Weights of a small GPT-style language model, trained from scratch on English Wikipedia: MLP 1280 squared ReLU, LayerNorm before each block.
MLP neurons of a small language model. Each row is named by its layer, matrix (up: input weights) and neuron, and shows model dimensions 64-191. Each number is 50 + 10 x the weight over its row's rms, rounded and kept within 0 to 99.
After each neuron's rows, "fires after" lists the tokens most often just before its 100 highest values on Wikipedia text that the model never trained on.

L9.up1183:48 61 55 32 50 49 48 36 48 45 59 53 57 45 30 63 64 57 60 26 30 50 41 51 55 46 59 53 29 47 38 59 53 54 68 45 47 50 53 50 43 40 48 57 44 47 49 47 45 49 43 59 58 44 55 45 45 37 30 50 31 55 58 35 56 39 72 56 38 49 60 51 49 62 42 46 42 47 53 38 72 44 46 64 35 58 55 44 51 40 40 37 56 48 29 49 69 51 50 50 53 59 52 37 40 50 48 39 30 57 42 56 37 42 56 49 57 48 55 62 55 63 46 57 49 60 67 32
fires after: " /", ")", " of", " for", " income", " |"

L8.up229:54 64 66 55 55 55 56 57 45 71 64 54 58 34 61 62 67 47 48 50 54 54 51 41 39 60 55 50 61 45 48 54 57 67 48 34 58 40 34 42 59 52 56 63 53 38 52 37 37 70 27 32 48 58 55 65 26 48 64 51 33 48 63 38 60 51 50 43 34 56 65 57 51 64 43 53 59 46 41 40 68 55 57 39 67 35 45 58 52 51 62 49 51 38 75 42 42 53 65 37 56 46 47 55 57 49 48 42 63 46 71 50 49 49 49 45 47 44 69 61 56 56 29 62 62 53 50 41
fires after: " B", " A", " C", " F", " G", " E"

L8.up1150:31 51 58 47 48 51 62 38 51 43 64 70 52 38 43 57 55 50 39 40 37 54 61 67 45 54 52 57 58 41 59 54 50 43 66 49 46 49 40 41 44 48 46 40 66 69 53 47 38 66 51 56 52 47 70 43 51 44 49 39 52 64 47 65 50 52 51 37 48 55 47 50 44 65 46 57 42 55 51 56 58 66 43 69 47 41 83 53 40 47 62 68 50 40 39 45 51 57 38 39 62 56 61 54 55 53 35 64 53 51 47 45 53 42 30 39 64 49 59 49 44 54 48 44 66 51 47 60
fires after: "\n", "-", "s"

L9.up1105:45 43 35 50 80 36 48 58 60 55 47 51 61 44 65 65 55 47 38 52 55 42 37 66 43 26 46 60 51 66 47 40 64 52 39 62 53 40 40 57 42 73 41 56 67 37 59 38 68 64 33 43 85 54 59 39 52 49 47 40 53 54 59 54 36 44 44 48 63 59 60 59 42 47 48 30 52 52 52 53 59 53 34 43 41 45 49 46 65 49 63 62 52 56 30 65 46 48 59 55 51 48 43 56 38 60 54 51 61 63 41 28 48 43 42 51 39 54 37 39 51 49 76 36 59 52 53 48
fires after: " of", " the", " Best"

L8.up773:67 42 68 45 60 36 64 55 52 51 34 45 61 38 48 46 43 53 47 28 59 53 32 51 62 49 46 55 55 39 34 33 45 59 50 52 69 53 47 49 41 41 52 52 62 58 72 48 33 54 46 67 43 47 40 45 54 37 50 55 61 66 40 56 61 51 39 45 47 52 49 51 31 57 45 56 40 54 48 41 42 55 45 22 40 44 36 47 52 60 58 49 60 47 57 54 44 33 67 55 61 56 46 64 52 65 55 40 40 58 56 54 62 48 57 63 58 58 66 38 49 20 52 49 57 37 50 61
fires after: "\n", "-", " was"

L6.up737:52 42 69 59 39 37 67 52 43 62 67 43 40 49 48 59 44 53 41 32 50 38 56 61 65 43 48 58 58 45 45 39 59 59 55 49 40 36 55 37 59 59 39 43 54 36 60 52 55 49 54 40 53 50 33 41 60 70 49 61 42 34 43 69 42 69 55 54 45 35 52 63 41 53 46 61 43 47 42 49 59 52 49 42 67 45 58 49 44 41 35 55 50 67 56 51 46 49 65 34 32 35 63 51 55 54 44 33 52 63 49 66 58 48 44 43 39 50 40 57 42 52 54 71 52 31 50 63
fires after: "==", "===", "\n", " ===", " ==", " career"

L6.up572:65 54 49 46 49 34 72 54 38 57 55 59 47 24 36 45 49 43 41 30 55 40 37 51 62 53 47 59 47 35 38 52 49 59 57 39 43 57 27 39 43 50 53 53 53 80 52 48 50 57 54 63 53 49 37 46 52 54 48 45 42 58 29 67 58 56 69 35 37 54 47 50 39 43 48 63 66 57 43 61 43 53 45 42 57 49 44 37 39 59 57 42 51 38 57 50 36 63 48 55 54 52 57 47 38 36 29 47 47 57 63 65 52 36 53 51 52 61 55 52 58 47 57 53 55 60 28 68
fires after: "\n", ")"

L8.up1076:47 53 35 70 67 34 48 42 49 57 47 52 34 45 49 68 63 44 56 51 42 45 50 57 50 37 51 52 42 36 62 41 37 53 38 49 43 42 48 41 64 46 45 52 61 42 69 56 46 56 45 53 43 56 47 46 56 59 54 51 31 52 54 34 41 43 56 43 53 76 27 48 46 50 62 39 41 33 58 44 48 54 47 59 56 52 42 54 38 37 49 59 48 43 34 66 53 40 48 50 64 60 52 40 48 41 55 50 61 70 29 54 44 42 43 56 49 66 44 43 47 42 42 46 44 48 42 33
fires after: " the", " of", " these", " The"

L7.up879:50 57 64 41 39 36 43 43 57 46 33 63 49 48 44 54 60 64 41 47 41 42 27 43 58 32 65 51 71 58 45 47 56 51 51 58 59 62 50 62 49 56 68 53 49 38 58 60 50 37 48 36 59 48 34 39 41 55 51 53 48 57 45 55 53 47 64 55 41 55 55 55 51 47 66 38 53 41 62 40 47 55 41 65 43 40 44 60 34 46 53 52 52 42 52 50 43 45 53 34 46 55 52 55 59 46 51 53 45 49 37 64 44 73 51 52 50 41 45 41 35 42 36 49 49 49 34 60
fires after: "0", "2", "1", "3", "4", "."

L16.up360:43 46 53 52 56 54 60 46 47 43 65 56 81 79 41 37 69 63 53 57 41 48 43 53 49 47 38 52 53 57 66 40 70 46 51 56 48 47 57 41 64 59 53 38 46 54 47 35 34 40 40 50 61 40 66 35 38 67 42 58 47 55 61 24 38 44 64 36 37 43 55 55 41 53 51 50 64 50 54 40 55 35 54 49 64 49 54 58 30 45 53 49 49 49 47 40 60 49 44 42 39 58 45 57 48 69 62 41 61 41 65 52 47 42 64 52 58 58 47 56 39 49 53 53 48 53 50 45
fires after: "\n"

L2.up471:49 18 52 44 62 65 54 48 51 60 53 58 46 29 42 52 47 36 72 60 34 66 49 45 43 44 43 61 64 53 63 51 55 56 56 48 48 39 52 38 46 57 53 33 39 35 46 53 48 53 48 57 56 39 30 62 37 63 60 62 72 33 47 55 38 55 45 44 56 52 62 53 46 39 53 50 69 55 41 53 38 64 47 48 66 53 39 58 34 52 53 51 57 49 52 38 44 41 54 44 55 58 43 56 51 46 35 52 51 47 59 46 59 51 57 38 38 35 42 58 60 39 34 47 54 42 73 65
fires after: " in", "In", " In", "On", " the", " 24"

L16.up238:55 44 58 45 59 30 53 60 38 40 47 32 52 47 40 66 60 50 57 39 56 55 50 51 42 47 56 48 39 48 35 40 48 65 63 48 44 47 36 51 66 39 61 57 43 66 27 50 35 51 50 49 60 51 31 50 66 65 46 60 47 76 46 43 52 37 64 44 48 57 56 61 41 64 51 59 58 31 56 64 56 70 58 61 59 37 48 52 46 66 54 54 58 59 47 27 56 63 45 60 64 49 51 53 25 39 51 59 42 76 54 61 46 49 39 61 56 55 64 42 61 43 49 35 69 26 46 27
fires after: "\n", ")", " Hard", " He"

L6.up744:42 51 54 43 44 52 64 44 48 43 35 29 45 53 52 56 57 46 29 57 70 57 36 34 45 50 44 38 34 49 69 33 30 47 49 61 34 40 61 38 62 43 35 40 52 48 46 58 30 45 49 49 49 42 76 56 51 43 58 57 50 47 65 52 57 47 51 43 34 46 64 67 54 59 59 48 41 60 59 45 29 59 57 49 52 42 39 53 58 61 57 40 45 67 40 64 55 49 37 50 65 41 54 51 44 40 45 44 40 65 58 66 41 65 60 52 36 44 66 54 63 46 57 55 39 54 58 57
fires after: "-", " ", "\n", " |"

L6.up852:41 36 51 58 65 48 74 45 55 54 51 37 37 51 49 57 31 39 45 53 54 41 65 45 48 67 46 46 42 41 62 50 55 53 58 53 60 48 49 68 53 41 55 58 49 35 46 40 51 61 30 56 44 36 53 49 42 42 67 63 53 46 24 52 40 37 46 57 57 82 54 42 29 36 31 65 53 41 59 36 51 59 61 38 52 52 54 57 55 63 48 30 43 48 64 54 59 51 43 38 64 34 43 45 33 51 46 37 71 49 48 44 42 55 50 59 52 44 49 53 42 54 51 54 42 68 54 68
fires after: "–", " M", " K", "M", "-"

L7.up734:52 73 48 51 50 42 62 46 51 47 59 56 55 52 40 53 49 47 47 46 55 45 66 53 59 41 63 53 56 46 72 32 48 58 45 33 58 47 54 39 58 23 48 53 46 46 81 40 59 48 53 74 31 53 57 54 54 40 41 47 62 72 56 58 65 57 40 61 49 50 43 43 39 66 52 47 47 44 43 44 34 48 45 46 57 39 58 41 60 56 67 46 41 62 51 47 61 53 33 64 36 35 52 51 58 45 49 54 64 34 46 45 43 32 57 40 44 31 22 47 58 38 47 45 73 62 43 57
fires after: " No", " Mr", " Dr", " M", " On"

L7.up420:53 48 47 54 59 64 50 40 42 72 34 47 49 52 32 56 55 47 56 64 48 51 41 26 79 50 54 44 52 48 47 65 55 47 53 33 65 41 52 46 51 39 48 43 53 41 40 41 46 45 68 37 46 45 49 50 49 49 41 51 43 49 43 58 46 63 48 52 45 46 52 42 58 48 65 36 50 41 52 27 52 58 52 43 46 48 45 56 49 53 41 48 25 67 47 54 72 48 38 42 58 51 43 65 61 62 47 60 64 53 48 58 68 55 46 49 47 39 45 46 46 39 34 47 30 34 46 51
fires after: " in", " In", " the", ",", " to", " of"

L8.up964:44 52 55 38 63 71 54 41 45 63 66 43 46 57 37 45 58 45 64 37 42 40 53 40 56 50 46 38 64 43 42 31 51 72 44 25 47 33 68 22 47 55 71 41 54 53 58 46 43 39 43 43 65 60 50 71 59 57 43 55 52 49 60 64 53 31 35 60 67 61 51 68 31 47 35 60 48 44 32 36 49 58 55 51 57 48 37 55 34 55 46 61 60 38 53 43 58 50 61 55 58 51 51 37 40 72 49 51 61 52 31 46 48 62 45 52 39 66 54 59 48 54 49 39 57 35 46 24
fires after: ",", ":", "-", " that", "==", "."

L8.up980:49 48 69 45 40 50 66 69 56 44 62 35 45 56 31 59 43 70 56 53 30 51 52 40 62 53 44 57 58 45 62 35 42 65 45 54 42 47 51 60 64 54 53 44 56 52 55 46 30 37 54 49 59 38 57 42 50 53 49 57 28 44 65 45 31 52 42 46 43 65 37 56 53 44 44 62 54 53 50 52 54 41 62 36 68 44 43 58 59 58 34 61 52 51 61 45 37 48 52 53 56 48 35 61 48 61 41 46 58 51 49 43 54 51 70 59 53 54 43 44 40 66 37 73 44 50 41 48
fires after: "\n", " resulted"

L7.up552:54 48 40 60 63 52 43 62 57 44 55 51 36 40 47 56 40 40 35 56 56 52 42 65 63 27 53 52 42 41 50 42 66 57 73 61 56 41 58 58 32 51 59 49 46 57 34 46 38 58 67 54 36 53 58 54 51 48 65 55 43 50 38 47 45 58 56 35 38 55 61 68 65 73 53 38 59 53 48 55 46 66 43 57 53 47 35 46 50 40 43 43 46 31 61 55 35 35 62 44 56 57 64 47 50 54 41 62 53 48 53 42 69 59 50 66 71 44 64 46 41 45 52 45 36 53 48 70
fires after: "\n", ".", " a"

L9.up578:49 47 59 32 61 38 49 58 49 55 63 57 55 52 29 70 51 51 65 40 39 45 40 44 62 46 62 34 53 45 41 46 58 39 70 41 62 61 62 46 41 43 49 43 48 36 51 44 59 44 60 34 41 60 47 46 35 49 45 59 57 58 48 56 43 55 54 48 37 38 49 38 59 75 65 46 68 46 55 51 51 60 56 49 58 50 54 57 49 53 61 52 36 37 56 49 50 46 61 47 46 48 64 50 53 62 42 51 62 54 37 55 49 54 46 63 42 38 80 60 57 44 34 55 41 53 34 54
fires after: " the", ".", ","

L7.up305:64 54 58 52 31 49 41 58 46 49 41 56 54 60 56 64 59 52 62 52 46 68 55 47 46 48 48 63 85 48 37 63 74 68 52 48 51 44 49 62 47 50 57 63 50 57 78 57 42 40 47 71 36 54 37 67 29 60 49 57 45 47 49 49 41 66 42 47 59 37 43 40 54 50 61 46 55 52 36 59 43 57 59 46 42 68 43 63 41 47 63 63 63 48 60 56 34 45 52 55 61 38 46 58 42 59 66 58 52 51 54 44 59 57 74 56 34 55 52 43 61 56 46 38 45 45 64 48
fires after: " in", "In", " In", " Kl", " A", "es"

L6.up32:52 48 56 32 49 46 58 52 46 44 68 45 42 52 56 43 48 51 45 41 43 50 61 67 54 53 51 62 51 70 56 59 30 42 60 51 48 48 43 61 42 38 45 38 48 33 65 60 59 51 39 44 58 56 53 64 41 38 45 61 38 58 61 39 45 42 49 62 50 42 64 57 59 34 62 47 47 36 46 54 60 39 34 26 61 34 45 54 49 44 41 52 55 53 44 54 51 60 47 49 40 53 68 46 48 43 35 29 45 51 81 37 49 53 41 60 42 52 54 68 64 57 42 52 63 62 46 52
fires after: " C", "V", " L", " the", " c", "C"

L8.up499:60 42 62 48 52 33 46 59 55 48 52 57 60 52 39 44 41 38 35 33 47 33 50 53 70 44 48 44 47 49 56 61 41 63 64 36 60 58 63 65 30 39 74 52 66 45 58 58 53 59 41 47 42 45 33 56 43 48 46 58 56 49 45 47 50 56 49 61 59 50 37 53 56 70 57 55 55 44 59 29 55 63 59 60 44 62 54 46 53 52 51 50 64 37 50 38 56 50 59 52 40 47 47 57 50 38 51 51 70 52 47 45 63 51 53 31 42 48 52 36 31 46 34 47 51 58 51 57
fires after: " the", " an", " a", " The", "'s"

L8.up886:53 51 48 61 46 51 42 51 46 08 48 58 42 25 57 50 46 38 33 51 50 50 38 49 50 56 46 54 63 41 46 42 41 27 49 35 49 68 51 49 40 57 59 44 50 33 52 46 30 56 48 37 49 37 50 42 56 51 59 62 46 30 54 63 47 27 48 57 58 43 48 38 54 59 62 52 54 50 52 44 59 49 45 50 53 65 55 45 53 44 48 34 57 59 60 63 73 60 59 56 57 50 48 37 37 46 51 61 43 31 49 51 53 56 41 43 52 66 54 55 48 30 55 67 47 45 37 33
fires after: "\n"

L8.up316:62 60 54 58 53 54 59 42 42 69 58 58 33 42 51 59 49 41 54 44 40 67 47 59 56 59 38 47 53 48 64 41 41 46 58 50 46 37 35 60 49 61 73 60 61 21 53 51 52 65 68 38 50 59 58 56 47 33 43 48 55 42 38 49 63 26 55 49 41 50 45 67 61 63 39 72 45 45 55 63 50 38 47 44 33 62 43 29 57 46 62 44 52 45 66 45 27 62 43 47 56 44 60 57 48 56 53 50 56 54 48 60 57 47 49 50 71 60 47 54 53 43 40 39 56 56 37 57
fires after: " G", " \"", " D", "L", " F"

L8.up1219:50 44 49 49 55 32 53 53 28 57 48 54 41 26 53 54 51 57 57 65 52 31 47 56 36 58 42 47 46 47 45 35 57 56 46 57 60 42 48 66 41 36 40 40 58 36 65 51 52 57 39 52 48 43 61 38 52 54 42 25 58 37 55 47 58 58 33 47 50 68 58 49 44 53 36 53 32 66 53 40 44 68 72 52 47 43 64 57 53 56 51 56 46 65 48 55 57 61 49 62 44 42 54 45 31 41 55 59 65 69 56 56 55 50 37 42 68 67 58 44 50 38 76 41 56 44 51 69
fires after: "-", " as", "==", " first", "–", " =="

L6.up18:61 46 50 50 64 57 58 43 50 56 59 55 57 48 44 52 50 48 58 49 59 36 46 52 63 51 53 42 54 54 47 31 62 39 41 42 47 51 54 43 56 40 62 44 37 49 43 29 57 61 43 62 46 61 49 33 43 58 41 62 40 33 48 51 44 44 48 64 42 31 50 63 39 59 49 45 45 57 44 56 46 61 48 27 38 68 60 44 56 43 47 47 69 43 51 66 37 55 47 48 37 45 55 49 39 58 38 58 53 78 65 42 50 49 46 42 67 63 54 41 49 37 42 61 57 56 60 41
fires after: " T", " t", " St", "T", "t"

L8.up482:63 40 71 33 56 41 58 48 60 35 45 50 61 54 43 32 37 50 34 58 63 43 52 49 49 50 51 49 35 61 53 63 49 51 31 28 63 51 43 36 34 48 72 52 57 38 60 54 39 58 42 55 58 45 44 36 36 44 59 46 53 36 47 67 48 42 71 40 42 55 52 52 54 46 47 39 57 55 69 50 54 31 48 55 43 57 37 55 59 40 77 55 58 40 59 54 53 43 40 51 69 54 47 66 61 59 52 47 50 58 57 52 34 66 47 42 58 52 63 62 73 38 67 67 45 49 49 50
fires after: ",", " D", "D", " 1", "′"

L8.up105:49 50 54 33 57 58 51 46 39 46 52 48 44 60 48 48 55 37 59 51 55 58 52 55 48 43 48 48 48 27 32 43 45 53 63 57 40 39 53 52 47 51 65 34 51 50 47 54 63 56 50 60 49 36 56 59 57 53 41 55 56 59 18 57 46 40 37 44 60 63 45 47 59 56 40 61 37 37 44 46 48 36 28 41 53 46 42 51 39 62 27 42 46 50 68 46 45 31 46 42 56 74 66 47 45 52 53 45 51 41 41 62 38 50 68 36 47 44 42 63 43 55 53 42 69 42 47 57
fires after: " N", "M", " Am", " M", " A", " n"

L7.up9:51 59 32 41 62 37 59 37 48 50 43 58 36 84 41 43 57 62 50 56 42 44 49 46 63 37 62 57 54 45 65 61 30 67 41 34 47 57 63 57 48 46 57 52 57 39 50 52 42 54 50 27 45 47 53 70 53 66 56 49 53 41 54 34 60 31 55 55 56 50 52 56 66 54 42 56 51 42 80 57 49 47 49 53 38 76 49 49 53 49 44 60 50 43 43 46 37 42 57 56 43 54 54 23 39 53 55 36 75 39 36 39 46 48 60 51 52 55 47 48 16 48 39 50 47 42 45 53
fires after: " one", " the", " The", " these"

L8.up220:46 66 58 44 53 43 62 28 60 63 52 43 57 41 46 39 43 62 38 38 56 49 55 54 72 59 37 53 71 42 22 53 47 63 60 27 39 44 50 47 44 60 37 34 60 53 75 49 64 56 48 50 58 74 28 53 47 57 51 38 52 49 47 72 59 61 47 42 54 52 39 46 42 52 39 56 66 41 37 50 45 32 54 50 55 39 34 52 50 30 61 41 42 53 63 63 34 52 62 58 34 57 38 52 52 46 45 59 57 62 49 42 69 33 45 46 54 51 52 50 38 41 51 59 47 41 40 54
fires after: "\n", "=="

L7.up673:39 54 31 47 42 48 60 65 51 54 38 66 61 46 49 71 65 52 51 62 58 60 52 39 44 48 40 56 40 51 54 44 64 40 49 44 30 60 52 33 46 47 43 50 47 46 33 38 53 51 43 41 50 50 66 63 58 48 37 60 62 51 59 52 51 67 43 53 40 46 51 49 55 48 60 30 52 51 55 59 45 48 37 45 58 48 48 62 47 48 60 46 53 55 54 57 66 69 58 57 63 38 57 49 51 40 54 49 53 64 50 43 78 45 49 48 54 50 52 47 47 36 47 48 38 58 48 38
fires after: "\n", "-", " \"", " (", "–"

L8.up724:53 45 48 55 46 54 60 39 54 49 63 63 48 34 38 44 38 55 53 24 51 65 57 36 48 51 48 64 66 69 54 45 51 54 35 36 55 56 45 46 50 56 51 43 49 43 40 52 62 50 45 48 70 52 36 41 48 33 49 57 41 57 53 51 48 54 70 54 47 35 55 67 39 59 58 59 67 44 25 46 65 60 54 51 30 53 51 59 51 48 58 56 45 46 38 45 33 34 66 50 42 45 43 51 56 55 52 37 58 43 74 43 58 44 40 57 60 44 71 56 52 46 40 52 44 61 48 43
fires after: ",", " T", " t", "t", " sc", "T"

L6.up373:55 44 71 38 52 53 44 62 50 48 45 54 51 47 40 68 59 40 65 50 58 40 53 48 67 45 54 55 53 42 41 62 48 60 51 37 63 42 45 66 49 45 55 49 49 34 48 49 58 60 34 47 41 19 38 47 53 56 52 44 67 50 36 49 56 47 30 52 45 71 54 57 45 60 59 68 52 35 64 53 34 40 64 52 45 38 67 34 69 55 31 24 55 52 45 49 51 53 25 31 48 49 54 42 62 56 45 34 60 54 63 50 42 46 47 47 52 51 69 50 53 47 53 44 58 26 50 64
fires after: " University", " A", " M", " N", " C"

L6.up1172:46 32 56 47 36 46 56 49 55 46 45 65 41 51 53 50 59 42 54 49 48 60 59 41 63 64 61 55 41 50 52 80 50 38 50 55 51 45 42 52 32 34 48 43 48 68 50 55 64 57 44 49 51 43 55 55 60 44 49 37 53 68 43 58 47 54 45 55 50 46 60 45 35 39 43 57 62 57 53 55 53 26 32 45 45 63 60 41 47 29 60 54 52 45 53 52 56 44 33 39 73 52 38 53 45 37 62 49 45 51 68 75 55 64 39 56 46 67 46 59 52 57 58 51 48 47 48 35
fires after: "D", " D", " d", " O", " ST", "Z"

L2.up321:61 44 42 40 42 38 65 53 51 34 66 33 40 59 58 42 43 30 59 55 46 59 54 37 43 70 57 59 54 46 41 49 50 34 58 56 39 49 72 35 37 62 48 37 62 46 39 69 45 47 59 53 57 48 52 62 65 58 42 75 50 33 56 58 47 41 30 48 66 40 46 44 44 46 60 45 53 38 58 44 62 49 53 29 54 53 45 58 58 54 58 37 31 52 45 49 43 52 33 39 63 46 40 59 52 55 39 63 54 63 49 59 56 85 50 59 43 60 44 59 54 66 37 59 35 40 44 32
fires after: ",", "-", "–", "|", " |", ":"

L7.up1081:39 53 48 43 31 34 47 22 53 56 46 55 39 36 60 44 45 53 52 42 40 64 45 60 67 47 39 73 44 38 43 60 37 49 56 44 40 49 47 51 42 58 46 41 47 63 47 47 63 56 51 37 49 57 54 50 52 62 65 61 39 42 41 51 68 62 44 55 51 54 47 51 38 62 60 58 79 53 53 66 50 50 56 65 67 69 37 57 43 38 52 35 36 51 46 27 59 41 52 47 62 65 68 56 35 50 41 68 48 59 37 46 66 64 39 51 45 30 44 52 54 30 40 50 61 53 59 49
fires after: "\n", "\""

L8.up445:50 58 60 51 50 48 59 53 43 50 37 30 56 54 58 44 42 54 44 49 39 49 63 57 68 66 48 66 18 50 64 38 43 65 31 50 44 55 69 48 52 67 54 44 58 41 53 44 39 61 44 44 38 39 53 59 62 29 54 41 52 45 44 42 43 55 48 33 35 75 59 48 47 44 38 50 49 58 58 14 24 64 40 34 69 45 48 35 45 38 54 35 57 66 55 64 45 54 63 52 51 41 52 55 40 31 41 48 51 66 42 58 70 44 56 65 46 63 54 42 61 60 37 61 53 49 43 54
fires after: "–", "-", "|", "\n"

L7.up970:45 44 37 45 34 33 55 52 47 55 54 57 65 46 39 51 30 57 43 47 62 51 42 39 58 57 50 60 65 55 38 55 63 37 40 52 71 60 67 20 41 58 51 52 60 41 35 49 57 63 40 38 48 69 52 60 46 39 66 48 42 52 55 38 53 26 46 49 52 57 41 67 53 55 50 52 52 47 39 46 47 62 41 55 35 45 45 40 32 41 54 33 52 53 50 58 49 57 48 33 33 55 41 48 47 40 42 63 32 34 46 55 63 39 62 48 55 35 43 46 41 44 38 53 55 46 30 37
fires after: "\n", "==", "|---|---|---|---"

L8.up292:41 42 56 44 56 49 63 60 33 59 66 65 52 53 58 49 50 56 77 61 51 64 42 44 46 29 50 46 46 38 52 46 27 31 51 42 46 64 69 39 56 63 60 58 43 53 50 49 47 56 54 43 60 45 34 60 40 45 48 43 42 43 52 50 41 56 59 53 43 54 64 46 76 45 49 35 50 53 35 56 43 61 56 46 73 60 53 53 55 67 53 51 54 30 63 48 39 47 51 40 41 61 79 67 53 43 41 51 35 70 44 53 43 52 42 62 51 55 58 64 43 51 28 42 43 49 55 67
fires after: " in", " 17", " 18", " In", "In", " 15"

L8.up555:43 55 28 50 59 57 58 49 53 54 67 33 55 53 41 75 73 49 50 40 63 56 44 40 54 70 45 49 45 55 49 46 47 52 66 50 53 47 39 56 48 50 47 43 70 58 51 27 28 38 25 44 33 40 32 50 49 48 67 65 47 43 52 43 41 45 73 41 48 56 51 40 50 54 55 46 44 40 50 52 49 48 70 46 49 39 46 56 58 52 35 43 50 70 46 47 22 49 33 43 58 60 50 48 51 42 44 39 44 54 55 56 49 29 65 62 57 46 45 51 50 67 52 60 71 34 57 74
fires after: " University", "V", " G", " V", " C", " Al"

L8.up696:46 73 38 44 47 44 48 29 39 47 51 39 37 46 51 57 58 48 33 58 45 29 44 38 36 61 59 31 50 47 57 45 61 32 51 53 74 44 44 40 55 41 37 64 59 49 53 53 56 37 61 61 53 48 45 46 42 67 46 56 45 41 53 46 61 61 46 37 46 46 51 31 56 68 54 45 57 54 43 29 49 58 44 51 51 55 52 51 61 32 30 49 47 63 52 48 46 49 29 44 43 29 25 41 43 53 40 65 68 49 39 59 66 57 32 56 48 52 65 47 43 48 63 45 66 49 38 32
fires after: "\n", "===", "==", " ===", " =="

L9.up1250:37 41 51 47 34 38 55 30 60 31 56 61 48 32 54 45 46 57 32 49 53 42 31 47 58 54 39 44 50 45 42 42 57 44 47 38 64 53 60 50 45 48 43 38 64 54 46 62 45 47 37 50 51 61 58 44 57 50 66 73 30 58 63 45 55 51 58 45 67 38 60 56 50 64 46 49 76 42 56 65 56 57 55 61 33 55 62 52 52 39 51 67 55 42 61 49 44 57 55 64 41 49 40 49 58 35 48 57 40 42 42 39 57 72 64 36 63 48 41 49 41 42 39 49 54 53 36 49
fires after: "\n", " an", " the"

L6.up236:71 30 37 27 60 57 44 47 55 52 56 37 58 47 65 38 40 58 65 72 25 58 44 26 76 40 35 59 43 58 50 60 38 58 62 41 71 51 58 33 42 27 63 42 57 55 54 59 44 54 66 49 32 44 29 54 45 57 54 32 39 61 46 56 59 69 51 50 68 44 62 56 41 58 50 48 53 60 66 57 50 63 37 52 66 35 43 51 49 59 38 49 55 64 50 36 42 32 53 43 37 44 36 48 67 53 53 50 33 48 50 48 65 46 56 62 34 46 57 55 65 56 46 43 46 48 50 38
fires after: " the", " in", " 25", " (", " took"

L8.up1057:41 58 55 65 55 45 48 51 56 46 61 36 39 65 33 48 38 49 63 34 30 40 60 60 62 78 44 74 56 46 40 50 36 53 42 40 39 63 45 56 56 54 63 59 59 47 40 43 47 37 41 45 53 44 42 44 68 33 53 42 44 49 76 43 34 70 54 44 59 49 48 60 54 70 44 68 45 54 49 23 61 58 46 59 53 45 40 54 56 34 35 45 48 43 62 51 60 60 39 49 61 52 41 45 59 44 50 48 58 61 50 67 52 40 39 56 58 57 45 32 48 43 59 46 31 43 37 47
fires after: "\n", " g"

L9.up415:57 43 61 55 50 43 45 56 34 67 49 37 36 49 63 62 51 50 20 44 52 46 51 53 41 52 54 32 49 49 54 59 43 46 53 46 49 58 35 46 29 49 81 65 58 58 54 74 46 65 66 46 45 55 52 65 69 64 42 54 35 55 56 62 36 39 48 57 55 60 47 46 48 53 46 46 58 40 48 52 38 55 37 50 53 38 29 38 44 53 65 55 50 51 47 40 43 54 45 55 41 62 48 44 59 53 67 54 45 60 55 52 54 44 41 50 67 65 45 68 30 43 65 52 39 55 23 65
fires after: "|", "\n", "–"

L16.up566:60 44 61 29 48 40 62 47 64 47 48 42 51 49 47 58 54 52 47 38 56 57 47 39 50 53 40 34 49 53 59 42 52 54 49 40 59 47 60 47 54 61 45 47 46 60 44 49 48 55 30 49 50 55 49 43 47 41 37 50 48 47 49 43 69 43 48 37 43 50 57 45 53 55 63 53 48 53 36 52 60 57 56 58 38 63 58 53 40 46 38 40 52 55 57 54 55 49 63 60 48 65 40 24 41 54 42 58 56 52 52 66 55 59 54 53 34 54 65 54 40 56 49 65 54 47 45 39
fires after: " |", ",", ":", ")", " /"